config.yaml
d_model: 224
n_head: 3
n_kv_head: 3
qk_norm: false
parallel_block: false
extras: ["capped logits"]
init_std_qkv: 0.0206
init_std_down: 0.0042
grad_clip: 1.0
decay_shape: "linear"
seq_len: 1024
train_tokens: 179300000
MLP neurons of a small language model. Each row is named by its layer, matrix (up: input weights) and neuron, and shows model dimensions 32-223. Each number is 128 + 24 x the weight over its row's rms, rounded and kept within 0 to 255. Numbers have three digits each.
After each neuron's rows, "fires in" lists the words (lower case) most often at its 100 highest values on Wikipedia text that the model never trained on; "fires on" lists the tokens most often at its 100 highest values on Wikipedia text that the model never trained on.

L4.up403:131126117128115134097158150095109153117125153141118144132132100131114155162128120123118150152113098109113139116094137157110096093106165128122108104115122112102099131143092177146170083167148117175110138116150159150119108158134145131110129129096165146104127142111115132137178139182128120090165141156139095102125093111134108122121127132145109134134108098124079134137137103144104145070140070119117159098199089107093137105115141114164115169139138133129131128122137131151155142102148123176126126131114109127108130112128133139165133097165153179146138140110151140158125091159188102072
fires in: "about", "at", "southern", "around", "established"
fires on: "t", "nd", "d", "c", " in"

L5.up94:126091170118114114126138104099133108127121154136139102133104146141093140132115143100117089130110136083143096131151118110133130143141159158076130164145186143098114144105112165095153145146171157120100116096055114142116096148183126146099097124104141131125146163110126090137145121164105104174121152166164125123155118130164103164175150142118111151124110120125146134110121121151134159091143094142143128167180132126174160133115132096103132151115157136141122162125127087145104096157103125150151178131171076139137173101141121118072111115121136094129120151110107129136115144123145101121
fires in: "united", "university", "non", "nominated", "east"
fires on: "n", "t", "in", "on", "it", "re"

L7.up840:171153180144120114091127115160114172084097121099116146157131121118067135145090117132112060118164129119116134102145095105144084134137135121120116090161156115125153132083120132129108148104162113138110147146132133102097120145167122137079144157143170145126135137181127136098115117124127124121134153145136122100148145136135121134159150116138105126148116141129115106162093123163167154154098129142140121114102124132156138140123089087146163112157078115133122166134141085137147139137140102142127107130106151143123089102097142158129102099107152108118199112142129116115107114152162133151
fires in: "music", "country", "county", "united", "anthony", "personal"
fires on: "ic", "on", "t", "r", "ed", "e"

L5.up586:140192139151126090157170164131134167150123136110130147191135143113130120095140131113119161088123128120166099112134112107155166117163124088101157108102121134083168127123144101153140109141108131134119154099120154136125160154092140099118127116101127134146159161185115080147119126143127146140131129112119117143166137114154110136140122099083119111106095118148121128159099152120141105090125122072123117117097094153099136130150128125190108147142112115121130124147141137079100127150084149152154140156094117118138105139142097094152116112143159119110197103148120132138135149139128137092
fires in: "he", "of", "help", "douglas", "held", "portrait"
fires on: " he", " of", "g", "a", "e"

L4.up156:130133109166133124150121118150093125176129128134137076092163112194133126133095144141138129141112119136092129121146146117088116140124157111159095123140110086164130092130147173084096127127099115139071137095115117147106075112103130131070107136117125153113137125095123135109096138162138150143137103147139129120129120114130148180161154108112143130118143131113155111124136166151094131164126175119106111157091151088122135130110108115148190161143127153097128146116095110121130145126108120154152141139105147097116113139150106166087090150145098116105120116093126193097125118164125147151
fires in: "figulus", "big", "award", "albums", "awards", "year"
fires on: "ig", "um", "ard", "ear", "g", "re"

L7.up518:159067108129139165141142078138103106104152066156118149113124101137148112131135166122169119173157139088113128131088102113150073160147130169082152114111126134139150165111109119095151142118152103117168129139123151161151115106112106115135127115083157093136130148116124154118139145153145129185113140162113139111157088144147129105142147113141111130161130167165131108124123137113163129131130163102147133138142121099158102122114100125145138130181163115104101184131121108103128130133124104150092143122112132102124132140127138190117104090153142125145126147153141103087075095148140131146
fires in: "united", "until", "written"
fires on: "it", "ed", "t", "g", " J"

L4.up753:103097110140152122107154142132138107138145144163133126125128150075096134115100111131135152126125162098174136145128128120177106111084134102141102138121107124097112127159092153132136117145152144138119103098109127153118130137169073124158125128071166120103118119105117122120149134130129088136141175112135102149141097121117152136177138134126108135132089117122169168145139078094127139148115117144068131137142144155120159114106107090095107145123124137135082103108133132149096118132115137152135122075109122177152138133158122155133139131123163108173073123160158148087120145133098152136
fires in: "0"
fires on: "0", "t"

L7.up14:135129177166139123104067114155173156123120098175140129125136101135119128145156095129113126130115124099113108100125103120105108133135093092131105125112096145123202111148121122176117128126146140150138113136142122152134121121105117116155173119136151133138150067119125120100152154121111127113104134107109160105114153164128103147102159142112140138126124112109116125089139121125143152115114134120095162100136165143118111042102131140071105134119107138145160124165114153128136109131169152139109097130123136120123113165141114131093089127141176184159119141143117175148114104129157140141
fires in: "career", "video", "early", "care", "roles", "various"
fires on: "e", "ar", "l", "ol", "id", "k"

L3.up859:135104138149100197144082153197094142109149149175112181077173139142132139098094106141098124119102135129089132136143098134119139134121103117138112113136145162141088116120079147133140112133143132096099121150138135142147133148100120106114120100114153116097129133153169178146099176096132136133163126152083138123091127130122088131097118117144131108152120169127105136117120121081118141154106123072147152137131150158147152110117170128105096138139095096140154161109129170071130108149094159185161137111135168149125120141153138151134106139147136119117128103133126121158145096128122147136
fires in: "states", "platinum", "platform", "status", "patient", "statistics"
fires on: "at"

L4.up343:124123139166146099137145140096122132155103148124081141129135118088129135128127101110117133168121139106141114133098116150139118098128163161173109117117105139131161114134128153111146145152121165142126129147103151115172162121115130134150132117080135138103139066125125130117121073095137132120137164128156105075125099138154079132114121124139144126146120120139127157095133126119127096162094182155154162113161115092121125154115086123134149165152174199157131088111142105154183157111105143137151091117122106165094129143133131137133146089103107114138110129160091129050143109107082105096
fires in: "one", "oil", "only", "2013", "2005"
fires on: "e", "0", "ly", "il", "ain", "1"

L2.up359:108112155101122076142149148139122120139096129110149123154130076088106105153124161114132121144149119108095126113138127147155150098138112101104119137190127098102114141111134158092125131125099121143141158131145138174160118104136099115143142130142122171127097154111068125164143087147119113118140111131172125085141091136151124145151142097152086118152110110139151127095113129160114119117138126123126155116135094155136119102125111127136161084158144115146135110100105176107141109138155102170092052136186129141146113128108152128145123113146127110124142146164145159151125087131164138143
fires in: "august", "february", "january", "australia"
fires on: "st", "ary", "al", "le", "ä"

L3.up719:153214131150159131120109154156106155125122143117113157202164107137144122136118125137107123099130162158132124116114133129076096121120088120097120166083140138131125126116123122134123102154134155146111123143137124089167153119118132111079104134123128128100091145107137170160152111150172076090131122186126084086132127144132100167097102143091106130136143196108117118142146107156106109134086098122174163143114166107107164112158108127172116138137108128117158137125145148126117129152139117157108078141119134147139089113115122134132119085111121116127157125111165126115119139073108113117
fires in: "division", "river", "received", "given", "taking", "receive"
fires on: "iv", "ak", "ov"

L5.up816:125130124148188136144081171172138108118159165128128123105162134113126121161139143106122145106143144111121142151131175148165130119107140173125143117134150129115142151079129146125111138105129091108131155105143144141115146130094144083101104128147104101128116137164110103115157101106165080133104174137145158147128144117121177114151134131094145153113157181099125117123115121118147128141143145150110105103113137133137138130086174101152135073137171091088127136150135109134094125119139111108132132136147122073088096138112131167132122144148071117111088127103142107093116100121118107131
fires in: "to", "for", "from", "other", "took", "that"
fires on: " to", " for", "her", " from", " that", "ly"

L2.up459:158140154147155131169139125161141109135113110119147077107084133105143143138135106120137168122139107139103096147168142129111102093098097099140105121162139140151201145146165132105160152116100155150149140077095135123156131149115137137100125092077127115131151121132118138143154119131156134155127088167106148121107134125133139153111123141113097137151113121144171125126132112094121140112129134065146123127134104156120160103150144126142111150143118092130122132167157129119135063123095102126131114143126129173150124144132142171171112156143115128185126072135103130060100152125122142132
fires in: "he", "held"
fires on: " he"

L4.up7:145122157134143119146075101144158094145141177150142092087153136131139142184132155137116148104123130124104129105162148122122118083133146131164153119149094137146160117085108144113157091119126090107108143113101174118126174131141128146137107112124143165156097106155194107138157134110122130126169119110105080122097154129143108134167121134137116136141086121125133127129143086154202149130126139119106114085135129121164099077117116123096144148159157099107110134088139129152165135125147117103171108144116106122124127112118140102160139125145093077129091138116139143115110100150113139156
fires in: "to", "york", "took"
fires on: " to", "Y", "o", " N"

L2.up111:133107115138189113096139180181111140108149135097139129133118174099122116124116097094159142144112100144099135162103141144118114113109167126140091142155134123157131135147126141142137136108088084157079122143144115138120127101128104140074105142114186142083147126150134132121122119157097158146130150131112124123119119142122151133154125162120103122112146110138154077145094103154093150087149157075129126123095169113162136158096163112162137158173099133163154128107115104115159105162121097121127119119179141144123108086152149113106112115114119121086107151116149137124123097074111115173
fires in: "also", "association", "albums", "assembly"
fires on: "o", "um", "ation", "oc", "s", "us"

L3.up720:101121151116147120082107145123156110133115095105142173120111086056124141141112147118144099093125157094163124106170180136144104141145109103102096075120147138135135123148125103113098113149128108169183101133105085123138098113106159142133114116098133099109128089121117160132170145149123092125144130129124126133156138146106073117135157144110146169161138116131165146108131133138118125134179159132127106140096155137131112136124163117127154124115167123159139164164124136123137118124173137151146121123102159144136118099116104109152138121156111114173086119129102142107162095144092136071
fires in: "october", "street", "athletic", "prévost", "schönberg", "outstanding"
fires on: "ber", "st", "et", "t"

L5.up757:130133129119120132114118181107116121148128116161144129117127117129146152147147104165089184123120131146134097139165103104131084117096134139147110114125112156140144115134067132105148089166114072083061126132108126111089128098116129187102122139114144143096139138151095098099146126103117131154163135099103121115117103152122138117150128142142138145130098132152130167149132123105120145105133095160087120096116145137136122120159158090126155126113117118146102189139113079139117156132147091085128106125154105131142103161155127161135133106107153113160130137093140124143110077114155146131
fires in: "football", "based", "basketball", "business", "base", "footballer"
fires on: "as", "o", "b", "us", "k"

L3.up805:172114168115132105157094103144137132145129125131158149131100144141123139143117078198145172125126115109089137145142116119106103064139125073136101086105143120081144105121078113125119119117112144121146099128129141139162108151139120149114101144145179130125136133165126132099164168133113139148142127113119101114131100137162175161151104099167104121115153137084149132154107149126143119168166141108126095113103078116138158147158154124140165125098165122136114142122106122096119147120147093149109127129133129129150126165137123102107140112195158136149157085130098139123134060152122120093
fires in: "football", "between", "footballer", "baseball", "brown", "based"
fires on: "all", "w", "ed", "us"

L5.up813:184120138119138130160131107148160150086135124128125148125100089126111165153129172163086144104140119082126174127084111097140143122132124138124084128167161164146131179138104133113134120173184130153112095141110163097107127137149146143101108143142131134139115111127131116154138148133117100169171185163112142117101153113134118126160144171125076128129121130112123095108125130069118112106149146120125129115129133099110123136096104111093131167165090120063143129133109147119153113119128108101115100146128113142095139151129140170131117154141105154144163119131146109112176120098095136156
fires in: "career", "life", "war", "park", "early"
fires on: "ar", "if", "ec", "e", " Ch"

L7.up602:157114119165094143130132139114151139125149168151121142132108126156132176117102083144113108170126149136116114147108115110127137156133121178122167095077086142129149144126144116144125079167115147127120131164096138165127114109128134117103154124172143150159154100152130135102124144113143139136139089148121116084131147162127166131101147140160094154150098092127092061124161099139133142136134155118102158121134121121170126172132144125111135140152125084106172088140149099092153092098103168170110101128153125102127140114152136136094096085151126136129141105118125114152146086148108109106
fires in: "were", "would", "located", "lock"
fires on: "k", "e", "l", "at", "ow"

L4.up112:129118131148180161150157130125113141137120142101115131127124153141150100157142138078141156122153167164094085137161100133132124121155106124115129125143142100143112117133150119136115111126121100141115142130115133083142159114135149147120142115122139116120109152139123077133163130104143084137150124149127110080128126130122146159141130138137132129103073115138100117111173152115099170149169155099107094107169133146093157097109104132142118157127098132098119104117164179104058135135135141132154086187063161157114147132124087109180171122131167111127138106106135126085136125092166118110
fires in: "he", "held", "had", "help"
fires on: " he", " h", "ay"

L2.up153:127108159105110071084107136122119095093141128075152117123137076092113126126088162149153110142146126124116070118139162178120145130130111139153088150123097099150112160102130092164108114125141121123113131121177103140124157108151132104122145126139097140135170157146127148121131145081127132115133109134133144191112106166155126147124114124124118094146125066062111100106104120102124118104161116096159105102172131139110152145141150133133150122112147123122127123116128191141128163151126114183100099129151113125143136156141111124105149121131096123122154113186165174132138101145120124125
fires in: "january", "february", "library", "stadium", "state"
fires on: "ary", "ist", "ate", "um"

L3.up182:118125130093182135107154160127171101158114113161094122127107126103121141122141106126130168111133162131099108172131088102134121126198111129102075134131121149152148155144127097114163083156083115108119147129140117127101107057138115130152105158123155115151095128146118114118149133146171126120154155151139146092169113145148145120115118151111181128126145107113147137115141107140100095107140094146141112132131172105180108143149183078180119145132148170132120094149174153133128136144139113140116140149100165132112144124119154141146148081109155143096116139122122166098127115083146093121
fires in: "also", "although", "who"
fires on: "o", "g", "s", "ow"